{"num_key_value_heads": 5, "hidden_act": "tanh_gelu", "positions": "learned", "bias": "all", "schedule": "wsd", "train_tokens": 411900000, "max_steps": 6286}
MLP neurons of a small language model. Each row is named by its layer, matrix (up: input weights; down: output weights) and neuron, and shows model dimensions 32-95. Each number is 200 + 40 x the weight over its row's rms, rounded and kept within 0 to 999.
Before each neuron's rows, "fires in" lists the words (lower case) most often at its 100 highest values on Wikipedia text that the model never trained on. A number after a token or word is its count.

fires in: "with" 32, "or" 9, "rather" 6, "and" 4, "whether" 4
L4.up31,170,239,190,193,199,224,208,248,189,286,217,226,238,198,167,149,221,168,157,86,207,220,148,146,176,217,278,136,156,243,201,173,146,171,199,112,241,297,176,235,247,238,187,148,238,221,160,211,201,204,240,144,203,208,232,181,211,215,126,187,249,151,180,175
L4.down31,192,236,186,268,188,186,200,172,169,158,170,176,162,182,262,162,187,236,226,227,294,188,202,164,226,204,129,191,159,74,239,244,222,216,193,254,192,183,252,145,234,183,180,248,154,195,185,162,202,185,151,284,163,159,159,178,233,252,191,241,253,223,95,160

fires in: "to" 38, "with" 10, "brazilian" 5
L4.up472,181,227,177,231,211,185,188,241,162,150,157,245,235,222,131,173,241,230,210,162,239,181,208,213,237,211,163,188,146,193,201,214,231,222,179,194,172,221,242,180,250,152,100,175,179,128,255,257,178,198,163,157,160,203,161,216,215,177,124,257,244,151,174,220
L4.down472,121,208,196,208,256,192,255,184,222,149,227,247,201,246,229,262,126,220,199,212,238,215,190,158,201,148,210,194,196,233,192,175,171,271,228,156,222,197,212,203,178,149,214,230,216,232,221,167,187,162,251,227,207,168,242,164,177,168,257,251,116,218,158,232

fires in: "of" 28, "legislative" 7, "cultural" 7, "social" 5, "industrial" 5
L4.up652,159,232,145,222,158,190,199,162,199,151,242,203,191,235,191,175,115,210,162,173,210,264,204,183,183,222,196,145,140,191,165,175,243,219,202,209,124,180,174,213,273,224,222,234,272,170,234,133,180,203,196,251,196,215,251,295,247,232,171,159,186,192,197,193
L4.down652,187,239,198,167,168,157,173,270,227,179,220,209,197,129,201,260,137,254,195,162,267,222,198,185,279,220,216,239,194,132,214,210,201,148,195,120,148,226,198,192,256,243,236,134,199,172,163,172,241,189,215,263,175,202,181,237,186,253,280,299,260,168,235,261

fires in: "with" 59, "without" 5, "in" 4
L9.up10,226,196,247,268,132,253,246,164,221,163,167,167,195,160,129,190,155,200,135,178,223,186,160,188,159,155,143,216,178,212,187,194,206,258,177,130,194,253,250,228,214,191,193,199,227,149,278,191,206,124,236,226,175,208,184,287,211,240,225,232,262,167,188,183
L9.down10,266,162,206,203,207,171,215,242,182,248,218,179,243,189,175,212,170,214,139,249,239,164,216,237,208,186,205,279,150,234,182,204,170,89,236,246,205,195,131,248,195,174,235,137,128,179,220,208,204,238,159,242,229,216,246,102,224,146,179,164,180,276,163,144

fires in: "the" 21, "in" 18, "a" 4, "quarter" 4, "put" 4, "result" 4
L7.up227,258,255,229,229,207,188,231,224,178,225,198,218,227,176,236,172,215,176,180,221,164,183,214,179,189,347,297,145,169,164,188,203,208,234,178,288,213,195,152,189,186,175,162,257,161,240,202,164,190,231,249,236,238,210,235,167,239,189,185,160,182,211,176,241
L7.down227,214,181,210,210,220,253,168,306,172,235,197,135,163,181,249,181,178,222,208,188,213,235,124,217,253,201,168,203,209,178,187,211,196,234,137,168,175,272,229,236,164,204,244,218,213,245,228,177,235,206,223,144,118,268,139,146,255,213,193,194,218,224,176,148

fires in: "of" 32, "it" 28
L2.up1153,200,199,228,176,241,249,95,193,181,158,215,250,195,168,142,146,151,209,197,237,177,164,203,286,176,217,194,167,139,203,209,182,191,233,167,187,241,196,194,217,171,233,190,161,224,198,137,195,118,212,236,181,190,237,255,173,253,247,227,225,196,249,157,167
L2.down1153,206,145,159,245,73,117,149,187,219,150,200,252,193,202,195,254,183,260,222,186,220,227,252,195,160,235,173,231,217,194,237,243,216,165,176,175,136,186,178,212,257,188,156,149,258,96,223,215,194,228,134,241,220,125,206,206,246,94,200,194,175,180,233,218

fires in: "of" 49, "court" 8
L7.up685,157,154,207,101,245,190,221,244,258,254,179,186,233,173,274,199,158,200,202,239,224,216,193,179,203,235,221,221,241,188,189,162,177,213,214,249,159,225,187,186,196,196,163,205,175,206,229,179,135,157,247,132,203,242,218,261,157,212,271,263,266,152,204,219
L7.down685,179,215,174,220,128,276,199,212,212,269,219,164,217,143,238,222,230,259,256,188,288,149,158,255,243,144,242,199,209,117,200,225,184,212,221,272,218,215,209,221,212,163,161,151,178,217,205,179,189,251,143,133,288,202,197,144,214,131,243,170,194,141,199,203

fires in: "on" 32, "in" 27, "returned" 6, "and" 5, "onto" 4
L9.up1200,182,154,194,266,157,199,147,139,221,191,196,203,242,150,248,214,174,256,204,123,213,190,171,195,179,216,230,161,256,256,189,236,148,227,196,208,219,236,213,121,234,201,150,257,192,182,267,149,162,216,220,133,232,236,230,192,237,201,161,198,196,184,180,195
L9.down1200,213,224,166,104,218,199,161,223,247,191,205,168,227,186,212,221,230,182,170,224,196,193,176,240,244,142,185,234,97,84,138,217,177,208,190,251,194,252,215,185,216,170,284,178,208,184,136,207,219,320,224,183,101,246,178,180,215,225,233,203,203,207,139,196

fires in: "highway" 23, "method" 8, "county" 6, "academy" 5, "temple" 5, "tramway" 4
L2.up428,168,224,260,235,254,236,247,221,194,214,149,121,188,162,233,199,201,242,189,244,178,198,173,154,275,167,141,221,221,189,274,202,256,255,219,239,236,197,185,224,182,148,163,189,230,193,195,108,137,211,191,196,247,210,144,185,194,207,208,188,142,73,209,126
L2.down428,215,242,187,189,173,158,244,131,236,287,245,274,169,215,209,206,269,211,246,250,194,180,181,162,234,138,266,305,205,208,56,225,132,188,176,250,148,185,228,125,177,186,209,172,175,231,245,217,243,134,137,235,202,312,223,201,136,136,182,216,226,250,183,240

fires in: "in" 72, "her" 5, "institut" 4
L7.up1154,202,281,259,288,210,157,161,136,208,184,193,198,237,218,211,245,156,200,211,169,158,205,178,211,114,217,176,100,189,185,137,264,204,173,201,175,199,181,165,186,261,200,216,247,239,192,282,235,218,215,212,171,171,154,211,112,201,245,257,234,210,199,119,190
L7.down1154,170,222,259,235,216,149,93,154,276,169,184,307,262,272,248,193,154,181,193,183,262,154,173,161,248,146,199,133,198,187,186,156,227,196,144,179,113,244,252,145,222,121,228,221,208,193,192,242,214,182,214,241,207,210,226,190,214,245,223,230,157,169,127,209

fires in: "in" 51, "international" 5, "for" 5
L9.up58,217,206,170,163,236,227,139,198,189,175,136,224,182,286,255,291,162,210,233,168,166,223,220,219,218,197,207,177,249,201,240,180,157,209,232,192,180,199,216,175,210,131,257,226,188,142,248,198,227,211,110,132,266,202,283,222,234,164,125,282,183,191,134,160
L9.down58,181,259,222,178,194,152,134,175,178,198,210,158,287,239,164,153,147,272,147,191,202,206,154,286,238,134,136,185,227,180,137,192,158,232,180,237,259,158,210,304,204,160,219,169,259,126,185,161,152,241,229,124,198,131,202,126,212,228,169,231,184,199,195,135

fires in: "his" 27, "s" 11, "as" 6, "their" 6
L9.up834,178,183,222,130,171,136,248,241,128,225,275,194,253,149,269,203,240,165,127,208,204,183,141,134,288,224,236,183,238,236,230,198,215,144,229,220,223,247,268,262,250,240,224,210,189,161,213,290,196,218,145,221,233,247,195,204,236,192,131,182,205,248,225,198
L9.down834,234,183,284,148,246,244,229,139,199,253,231,210,193,217,250,226,204,173,204,256,237,171,191,214,176,210,185,171,269,267,202,158,194,234,139,177,222,199,223,120,169,157,212,224,158,211,140,212,176,131,190,197,246,169,153,161,260,247,241,198,189,167,202,236

fires in: "him" 19, "he" 16, "team" 11, "your" 7, "himself" 5
L3.up772,171,240,209,248,174,177,220,209,174,207,207,175,204,166,160,214,225,233,155,181,171,206,195,126,196,223,172,174,256,166,189,175,214,234,163,224,149,238,107,149,196,204,126,210,183,212,258,195,165,281,179,158,252,170,190,196,192,198,168,233,221,203,166,253
L3.down772,82,105,279,203,253,143,178,191,119,171,240,210,125,178,184,260,201,251,216,173,189,231,137,194,177,134,265,204,167,206,101,256,234,184,203,142,225,156,245,212,211,173,187,175,235,175,175,277,196,177,292,174,181,151,173,141,208,231,256,229,158,219,145,183

fires in: "wrote" 15, "published" 13, "sold" 10, "of" 8, "appeared" 7, "received" 5
L2.up1228,229,179,137,235,252,230,174,194,213,160,214,180,199,211,197,180,157,254,213,197,166,224,210,160,192,162,168,283,223,304,198,160,204,231,182,243,157,201,200,160,169,214,253,236,143,195,213,196,149,97,204,221,146,178,183,196,163,184,193,210,253,202,128,179
L2.down1228,217,155,210,187,138,230,268,198,224,231,210,203,142,233,189,121,157,208,139,149,205,182,147,284,281,151,276,120,219,123,173,186,259,227,160,243,219,233,272,252,161,135,147,256,182,208,175,231,240,257,182,234,202,216,214,166,202,218,175,196,191,176,238,217

fires in: "his" 31, "s" 14, "in" 7, "environmental" 6, "your" 6, "true" 4
L4.up92,191,207,175,226,192,117,134,217,115,248,271,221,253,150,257,184,195,276,192,278,196,106,182,129,162,222,186,204,97,138,257,153,141,198,184,183,254,137,165,209,312,195,275,204,185,181,185,204,162,244,226,253,153,198,188,178,193,166,174,166,194,220,189,109
L4.down92,246,216,140,133,215,198,277,207,234,217,273,231,214,192,205,225,181,152,183,213,244,196,225,231,163,169,183,185,279,175,154,169,179,179,229,239,228,242,231,155,215,234,237,213,214,153,163,139,224,192,252,197,214,232,178,202,213,202,193,132,234,195,252,164

fires in: "the" 64, "mountain" 4
L7.up1005,184,177,245,193,266,241,191,248,130,155,155,239,225,198,248,146,236,196,167,139,170,183,231,158,245,287,233,121,218,176,256,181,201,214,234,143,193,192,179,172,240,256,244,225,142,176,230,98,181,152,156,208,197,198,185,249,188,223,131,209,190,256,147,152
L7.down1005,196,146,230,204,206,157,221,107,156,132,209,179,161,236,213,233,203,256,163,193,183,207,196,166,224,224,163,209,204,157,143,174,165,262,247,219,192,194,194,307,200,147,194,188,198,195,170,230,145,134,187,243,202,168,230,213,154,240,221,251,240,222,179,183

fires in: "of" 29, "world" 8, "women" 5, "place" 5, "men" 4
L4.up904,202,185,180,229,138,245,157,224,252,181,195,249,173,180,280,155,208,143,178,194,319,194,169,173,214,202,151,224,172,224,173,210,227,252,134,168,202,168,196,224,163,222,165,306,225,243,274,199,230,252,213,234,247,198,164,171,232,158,215,230,197,240,169,253
L4.down904,157,202,193,145,166,167,240,202,307,219,145,201,209,274,245,198,101,161,255,213,121,174,203,165,166,200,160,184,260,200,211,187,250,182,191,159,217,203,226,177,160,209,203,157,217,207,230,189,212,237,227,209,250,221,178,257,169,241,228,206,225,229,177,181

fires in: "he" 41, "who" 15, "she" 13, "athletics" 5
L2.up676,209,72,169,212,176,202,259,168,231,199,226,153,275,248,212,158,217,169,183,194,241,146,172,230,119,234,217,159,133,209,228,213,132,218,216,206,118,234,141,195,251,166,132,215,136,181,268,202,185,201,284,186,200,191,169,160,89,166,208,242,251,260,247,228
L2.down676,195,200,209,222,181,156,165,223,218,265,220,187,184,209,234,256,146,234,182,184,251,162,245,153,170,126,263,280,259,214,197,210,227,181,237,212,210,227,158,188,156,164,195,221,230,225,160,194,259,194,228,265,178,203,143,132,243,203,138,250,225,129,185,221

fires in: "can" 19, "have" 17, "has" 9, "are" 8, "having" 5
L7.up1052,185,230,139,179,211,156,140,166,188,181,221,223,257,244,224,213,235,185,149,198,229,221,227,226,167,210,203,238,232,152,188,196,231,162,250,198,210,218,84,234,251,236,176,211,215,184,212,146,197,202,174,129,168,190,236,232,302,268,187,166,208,259,213,194
L7.down1052,173,135,236,172,163,272,239,190,215,219,239,177,152,163,204,207,229,203,240,243,181,202,198,301,179,146,161,212,207,260,181,189,178,176,237,226,280,186,205,221,269,171,168,225,219,154,134,262,225,207,212,277,173,264,145,177,236,210,159,197,227,201,192,266

fires in: "two" 17, "one" 14, "any" 7, "seven" 6, "eight" 6, "nine" 5
L3.up163,266,221,209,196,154,218,245,302,174,162,277,277,276,169,220,208,179,235,177,273,231,202,236,199,166,312,183,201,180,196,206,189,234,205,204,232,205,156,167,126,226,214,170,209,201,88,185,227,189,226,263,212,234,226,216,186,231,132,186,253,169,252,185,207
L3.down163,227,310,196,130,226,228,181,189,214,192,174,206,265,186,246,207,198,179,167,205,183,172,195,256,233,182,243,249,163,170,169,196,155,226,204,212,226,186,144,194,286,212,254,222,213,165,220,228,254,227,195,226,190,218,137,167,239,232,104,167,263,159,142,197

fires in: "of" 43, "and" 13, "early" 6, "environmental" 4
L4.up81,140,151,247,201,223,155,180,223,100,176,184,229,228,146,219,209,175,196,193,202,100,168,164,129,200,197,201,178,152,264,188,198,262,252,177,264,177,106,258,154,195,255,174,207,171,148,195,140,165,220,110,230,209,193,267,201,215,116,226,207,218,188,142,221
L4.down81,220,186,161,195,162,192,169,210,254,239,181,172,249,164,274,145,196,240,170,189,208,170,147,127,123,267,197,228,239,180,237,258,277,186,159,238,198,128,179,128,114,172,198,180,191,255,218,169,128,154,166,267,157,249,248,213,189,165,244,255,182,184,214,222

fires in: "was" 22, "not" 19, "he" 14
L4.up943,203,168,224,171,125,185,174,152,164,183,240,188,261,152,159,213,217,189,210,248,223,158,206,143,147,210,235,166,216,166,195,156,167,206,236,166,228,187,240,187,172,164,208,260,231,226,246,166,179,163,206,226,237,202,194,291,131,179,182,204,234,173,167,195
L4.down943,205,214,301,232,233,182,152,194,195,202,286,226,205,212,188,201,195,219,215,202,241,159,250,184,188,163,247,177,175,191,251,138,119,189,207,238,194,183,186,175,142,118,209,203,155,228,206,160,197,192,229,192,256,182,120,149,225,235,107,198,237,212,186,199

fires in: "with" 37, "more" 6, "came" 5, "despite" 5, "cause" 4, "mm" 4
L4.up445,209,168,134,227,125,269,149,259,172,142,144,227,237,197,213,250,166,231,193,187,174,224,194,284,196,135,209,250,163,218,189,196,183,233,227,179,213,254,219,189,191,170,199,213,103,134,217,214,335,215,292,199,229,189,245,303,188,221,148,162,206,194,243,209
L4.down445,229,193,247,161,196,217,191,185,210,185,213,203,197,150,211,155,216,168,251,239,189,176,175,183,229,206,136,298,208,160,205,228,209,210,176,200,228,130,177,253,163,272,224,174,236,223,218,252,226,139,204,226,178,210,92,209,192,257,280,141,136,240,165,244

fires in: "after" 31, "following" 10, "upon" 5, "traded" 4
L4.up206,131,238,210,203,171,205,160,115,198,233,123,231,265,179,166,201,186,187,280,213,203,161,223,210,133,203,251,243,194,179,192,169,183,245,225,200,177,164,155,292,167,179,143,223,231,190,155,121,224,136,191,214,184,240,251,138,289,218,220,231,276,118,237,292
L4.down206,198,237,207,108,181,184,231,230,125,210,238,256,216,217,164,205,174,218,181,190,255,177,183,217,180,233,200,283,190,260,167,208,247,257,233,269,184,217,241,232,185,147,167,242,191,205,207,141,200,193,144,255,177,254,220,231,172,242,167,193,206,190,187,217

fires in: "first" 15, "not" 14, "most" 11, "only" 10, "second" 5, "battalion" 4
L4.up106,178,207,223,134,126,225,162,207,189,135,184,249,222,166,197,263,168,233,226,280,227,228,180,240,179,160,125,170,118,254,207,198,228,154,247,187,216,150,202,153,241,187,196,270,225,158,142,201,185,212,231,219,178,227,159,155,161,167,162,136,178,249,238,233
L4.down106,182,151,177,228,162,234,288,181,168,188,244,139,123,244,184,170,216,201,181,110,151,190,326,136,224,246,260,281,204,165,202,236,144,215,309,262,276,169,181,182,201,196,136,227,193,245,191,101,230,261,224,186,220,153,127,211,141,189,183,220,253,179,137,164

fires in: "well" 20, "year" 10, "which" 9, "2020" 4, "period" 4, "this" 4
L9.up680,217,171,155,180,97,167,208,179,87,233,188,225,230,196,188,190,208,272,245,215,177,152,210,110,147,224,225,215,162,177,272,210,166,200,217,195,203,259,147,232,166,198,185,132,186,186,164,211,201,228,192,181,168,225,198,235,168,235,234,252,275,152,181,223
L9.down680,277,241,222,192,205,225,166,231,217,147,204,219,207,221,172,147,274,100,278,196,170,159,176,228,194,234,307,221,176,230,205,218,201,213,213,240,213,142,238,137,190,176,175,275,240,208,278,223,237,221,190,307,200,192,195,200,253,193,156,223,202,206,229,199

fires in: "on" 39, "upload" 7, "from" 5
L3.up964,166,244,172,168,157,301,252,223,227,204,202,245,230,173,166,160,180,155,215,233,283,241,176,169,172,82,204,222,177,141,243,186,158,236,247,232,218,235,165,217,266,120,234,226,194,254,285,192,267,147,99,167,167,136,166,202,182,155,251,138,168,188,213,75
L3.down964,120,182,226,203,121,265,174,183,263,219,184,191,234,190,207,220,149,217,196,240,220,166,163,261,154,132,174,206,219,139,136,235,106,247,201,247,201,252,209,202,198,189,243,211,128,182,209,152,214,208,198,213,167,251,131,229,191,275,219,160,149,239,215,160

fires in: "two" 22, "one" 19, "four" 6, "five" 6
L7.up852,251,215,141,149,262,244,223,224,144,195,176,255,266,175,237,188,211,203,312,249,215,159,158,237,169,222,203,234,208,201,208,173,212,113,211,156,165,249,176,259,192,223,145,213,233,153,163,188,230,196,205,246,201,164,175,181,208,174,193,240,192,261,136,200
L7.down852,186,177,200,219,191,190,139,197,237,152,187,200,183,232,258,220,267,200,261,239,262,200,160,207,167,171,149,181,236,190,274,264,175,162,178,243,182,196,186,177,228,160,231,210,204,214,166,172,191,171,131,169,187,147,173,177,144,199,305,118,301,109,154,234

fires in: "education" 14, "bruin" 10, "runner" 8, "producer" 7, "corporation" 6, "running" 5
L2.up1163,157,176,172,84,228,135,211,289,215,91,208,206,267,195,206,204,174,212,170,181,220,189,185,219,181,276,255,199,207,220,205,232,229,214,245,254,226,244,230,204,183,186,201,230,201,146,237,172,198,210,233,197,259,197,214,223,104,136,251,143,201,251,228,241
L2.down1163,156,253,162,169,237,267,205,229,150,234,264,245,209,215,239,122,173,182,222,207,150,192,120,191,176,213,205,181,232,101,179,138,147,191,242,228,184,197,137,142,224,256,180,211,216,208,219,205,264,112,222,204,196,276,191,170,153,192,161,155,174,262,256,224

fires in: "the" 35, "s" 12, "european" 5, "ironman" 4
L7.up211,193,206,214,185,164,218,148,223,203,188,176,243,165,253,202,153,277,130,226,159,176,195,274,138,120,139,248,173,183,189,144,254,257,211,223,165,209,202,215,154,197,133,196,194,243,215,107,182,219,195,163,216,239,268,177,253,134,199,140,215,206,232,189,190
L7.down211,83,121,204,205,228,180,241,149,148,213,269,256,247,227,132,185,218,195,161,231,217,148,232,239,195,212,170,167,201,258,216,258,191,287,236,225,213,177,141,226,139,238,208,144,176,206,203,236,196,219,264,176,149,200,224,201,262,232,237,231,227,217,199,136

fires in: "was" 66, "also" 10, "the" 4, "being" 4
L9.up1204,255,214,213,245,162,230,255,150,193,199,253,178,98,202,283,200,218,144,150,179,160,138,218,107,236,220,201,245,172,100,157,200,164,136,194,175,175,242,249,181,191,211,248,229,219,292,219,296,163,183,234,233,164,191,300,171,198,166,249,201,205,217,215,225
L9.down1204,191,172,206,236,176,284,164,179,182,230,257,211,219,227,296,146,163,162,245,274,260,233,196,177,216,208,222,120,262,175,105,214,185,257,182,209,133,200,190,119,234,180,216,253,229,180,173,225,163,191,172,160,117,165,191,194,260,181,162,251,249,187,147,246

fires in: "the" 46, "playing" 5
L7.up1064,173,139,105,266,146,229,266,231,199,184,164,198,172,239,180,230,181,194,190,225,124,166,191,161,256,220,108,173,167,203,168,270,194,191,118,206,211,154,146,138,257,192,201,218,165,286,177,233,231,200,205,178,174,187,273,117,228,201,192,215,171,221,159,159
L7.down1064,198,283,203,184,180,233,178,181,201,160,237,168,168,211,182,162,191,203,156,135,203,233,147,190,144,189,198,218,228,164,215,206,259,259,144,96,215,201,225,178,134,257,219,209,227,148,147,107,169,176,223,240,213,127,266,227,255,152,281,200,202,195,179,229

fires in: "of" 38, "central" 7, "tripathi" 5, "new" 4, "virginia" 4
L4.up1049,233,229,147,206,201,253,223,174,221,244,263,178,217,135,243,229,233,244,181,227,232,207,214,229,183,216,116,150,223,210,215,162,131,217,184,131,206,199,177,211,191,255,196,170,130,185,269,138,193,196,207,269,223,172,208,188,216,236,144,172,232,181,189,244
L4.down1049,186,219,169,187,121,183,192,270,247,136,224,136,86,172,169,167,197,181,201,188,278,162,108,241,261,168,224,265,225,92,209,219,189,151,192,165,182,192,202,176,176,169,216,178,214,249,167,221,197,148,210,192,186,169,166,251,200,223,259,204,189,225,272,189

fires in: "player" 14, "singer" 9, "character" 9, "coach" 8, "manager" 7, "presenter" 6
L4.up1236,212,124,228,221,229,171,210,189,209,189,122,229,168,213,128,253,180,231,158,239,234,230,151,245,178,248,227,200,208,176,151,240,191,153,241,256,226,203,202,197,254,209,285,136,191,251,158,243,181,250,229,147,179,240,264,212,179,239,220,210,151,203,229,199
L4.down1236,157,231,218,251,194,112,137,250,256,205,254,316,178,199,241,244,186,229,228,160,226,174,277,166,258,202,159,243,259,286,203,225,218,208,278,216,223,185,158,223,113,147,226,278,239,240,240,194,172,217,211,218,197,189,137,166,203,239,218,187,221,163,230,171

fires in: "for" 60
L3.up215,149,242,151,259,202,189,234,258,208,183,226,236,174,243,237,219,116,215,202,192,225,201,188,173,215,240,246,225,169,127,235,208,272,203,135,271,197,232,207,240,203,228,229,223,276,127,217,128,217,130,282,196,248,167,157,184,129,154,157,223,204,194,189,196
L3.down215,236,234,192,220,216,168,193,174,140,201,267,212,216,239,179,236,219,217,202,193,305,238,171,189,117,238,157,115,218,147,193,288,241,163,220,132,179,261,226,236,206,149,195,259,142,189,227,174,247,165,233,236,246,163,243,208,240,146,256,210,244,161,197,157

fires in: "are" 33, "is" 19, "have" 9, "and" 5, "were" 5
L9.up419,187,259,210,217,132,151,222,155,194,201,197,263,195,257,245,188,203,287,190,224,221,172,217,168,193,210,175,256,260,224,191,211,186,170,202,197,159,168,209,172,178,238,199,242,116,255,190,54,218,154,248,192,170,181,217,124,218,188,210,202,209,198,180,185
L9.down419,184,177,246,188,159,282,141,227,125,231,195,125,124,154,217,244,226,169,165,218,179,137,195,231,179,210,214,283,190,211,158,131,189,177,235,167,190,235,216,226,151,203,237,146,249,196,187,245,138,177,226,216,215,160,236,227,182,260,157,190,255,196,194,163

fires in: "and" 43, "the" 12, "by" 10, "of" 7
L7.up222,165,204,204,246,191,181,198,285,209,172,242,193,144,249,186,202,159,221,177,215,224,158,203,194,191,180,299,187,201,240,251,190,182,144,206,196,256,220,214,244,285,189,287,186,213,171,198,226,214,214,261,136,215,214,199,219,224,213,219,276,150,170,126,153
L7.down222,175,199,180,203,141,181,162,190,223,228,209,166,192,218,241,230,239,198,220,280,189,164,201,198,249,233,130,181,155,170,144,174,176,258,207,192,208,185,228,186,239,223,145,243,225,194,275,184,190,276,131,240,207,227,201,250,166,127,172,224,199,247,249,195

fires in: "in" 24, "to" 15, "for" 11
L9.up1056,204,207,164,194,195,213,108,232,158,247,262,246,171,260,196,142,173,247,188,261,218,201,177,261,167,202,232,191,288,225,187,170,168,235,150,224,213,119,197,247,304,137,228,153,220,119,237,177,201,190,180,204,161,236,203,124,172,140,166,206,271,140,177,161
L9.down1056,199,230,200,213,187,170,219,185,273,176,166,195,246,240,161,201,149,183,182,197,287,183,210,168,254,155,162,306,149,161,269,222,170,178,223,239,160,149,216,270,139,196,191,215,200,170,168,201,257,161,233,195,234,186,200,219,205,203,217,206,187,229,205,172

fires in: "for" 39, "of" 8, "and" 6, "on" 5, "to" 5
L9.up243,185,216,204,255,193,213,150,261,205,191,178,142,223,194,261,139,240,158,194,233,267,196,203,229,126,181,188,167,190,228,129,165,232,238,148,245,222,166,235,218,234,260,246,255,169,148,168,171,243,192,163,162,135,167,147,233,324,199,207,216,159,169,243,229
L9.down243,174,169,148,164,224,200,226,118,202,238,225,257,178,167,187,175,170,236,235,237,234,191,197,190,246,247,157,182,255,307,224,157,132,120,260,203,192,149,142,207,163,231,183,206,180,228,284,151,201,172,165,214,234,239,247,167,143,203,215,222,174,211,158,147

fires in: "series" 12, "years" 9, "events" 9, "championships" 8, "finals" 7, "aops" 5
L2.up843,197,230,234,277,209,111,192,180,205,202,243,174,197,135,178,209,204,209,176,226,242,174,245,204,190,264,185,240,143,205,194,178,188,184,267,162,189,167,188,207,158,239,192,175,229,198,196,136,195,179,258,197,227,205,146,221,143,113,191,140,220,290,201,199
L2.down843,259,185,171,175,189,178,208,169,249,260,231,214,209,210,194,129,128,123,145,188,160,117,127,159,274,212,241,207,233,176,212,190,206,237,236,282,225,194,219,260,118,163,180,169,172,259,200,187,200,255,221,249,206,208,132,148,242,235,184,243,194,130,216,212

fires in: "in" 48, "during" 17
L9.up367,187,199,230,241,174,203,269,175,132,230,165,202,176,220,233,137,220,209,160,126,144,201,170,203,199,173,192,236,202,247,163,175,205,256,259,196,107,256,271,152,254,250,169,182,196,180,186,222,157,142,181,130,213,251,249,147,184,217,217,253,236,197,199,198
L9.down367,157,223,173,151,269,183,235,199,148,173,213,187,231,156,124,117,213,198,271,216,181,207,220,132,162,236,172,180,258,258,212,182,171,149,253,266,206,144,188,194,258,123,194,153,177,261,189,153,172,143,158,189,128,220,235,187,168,150,190,239,216,264,192,178

fires in: "united" 25, "team" 16, "route" 7, "of" 6, "greece" 5
L3.up203,154,260,179,278,254,143,195,195,243,257,207,181,194,187,218,235,202,235,231,243,207,231,249,272,216,195,166,238,169,268,208,204,226,235,159,219,261,125,275,201,190,189,203,180,215,202,142,164,236,141,176,238,216,179,212,228,226,173,177,179,208,237,211,170
L3.down203,238,190,226,159,208,214,190,220,110,282,264,206,149,182,167,174,192,214,179,154,222,217,170,269,232,225,242,175,212,196,190,228,111,223,177,220,222,261,232,225,262,258,260,150,85,211,211,103,209,191,257,207,157,218,190,218,228,190,189,223,237,198,357,99

fires in: "at" 28, "to" 16, "from" 6, "for" 6, "by" 4
L7.up967,186,200,166,168,272,159,215,187,180,191,199,180,225,225,163,252,189,239,153,214,150,228,186,237,169,212,217,235,232,153,119,179,259,248,181,253,205,226,174,210,199,240,154,153,241,128,261,200,215,156,230,221,149,148,186,193,136,126,171,122,212,145,178,227
L7.down967,197,188,226,224,259,176,217,204,205,237,175,159,210,228,189,151,258,149,187,222,237,203,199,127,186,217,178,176,241,207,239,198,194,239,289,204,243,199,137,112,240,133,253,209,171,172,217,171,204,256,222,241,221,182,133,148,243,160,190,302,166,167,238,191

fires in: "of" 18, "temple" 11, "basketball" 8, "municipality" 7, "memphis" 7, "medical" 6
L2.up567,217,187,219,197,249,195,220,215,242,279,200,199,192,222,248,264,146,151,221,220,272,248,209,168,215,208,200,212,218,235,196,155,182,167,192,283,157,86,212,217,153,237,162,282,226,173,181,164,183,194,121,209,175,251,201,149,238,167,202,147,283,216,180,185
L2.down567,139,152,226,230,236,219,181,193,161,220,210,231,163,202,204,138,155,144,228,192,157,256,165,253,163,177,262,177,170,134,170,239,178,207,175,172,231,250,272,265,211,180,227,122,207,214,179,228,208,115,168,197,247,201,237,159,215,223,218,254,204,199,240,236

fires in: "of" 47, "in" 7
L4.up423,211,193,173,199,248,249,187,254,211,133,221,244,265,170,191,230,187,176,214,170,183,186,213,208,128,183,164,177,255,180,206,175,175,202,143,171,231,270,182,224,174,164,158,207,205,193,285,239,223,223,222,205,125,277,157,159,311,262,84,235,165,230,181,163
L4.down423,163,213,185,176,131,156,238,215,250,220,198,192,162,286,151,171,140,172,116,198,275,209,148,206,228,269,258,214,223,206,213,152,204,255,232,205,78,181,216,173,229,275,232,193,224,215,226,134,220,180,206,240,254,178,220,189,123,126,233,225,234,102,221,186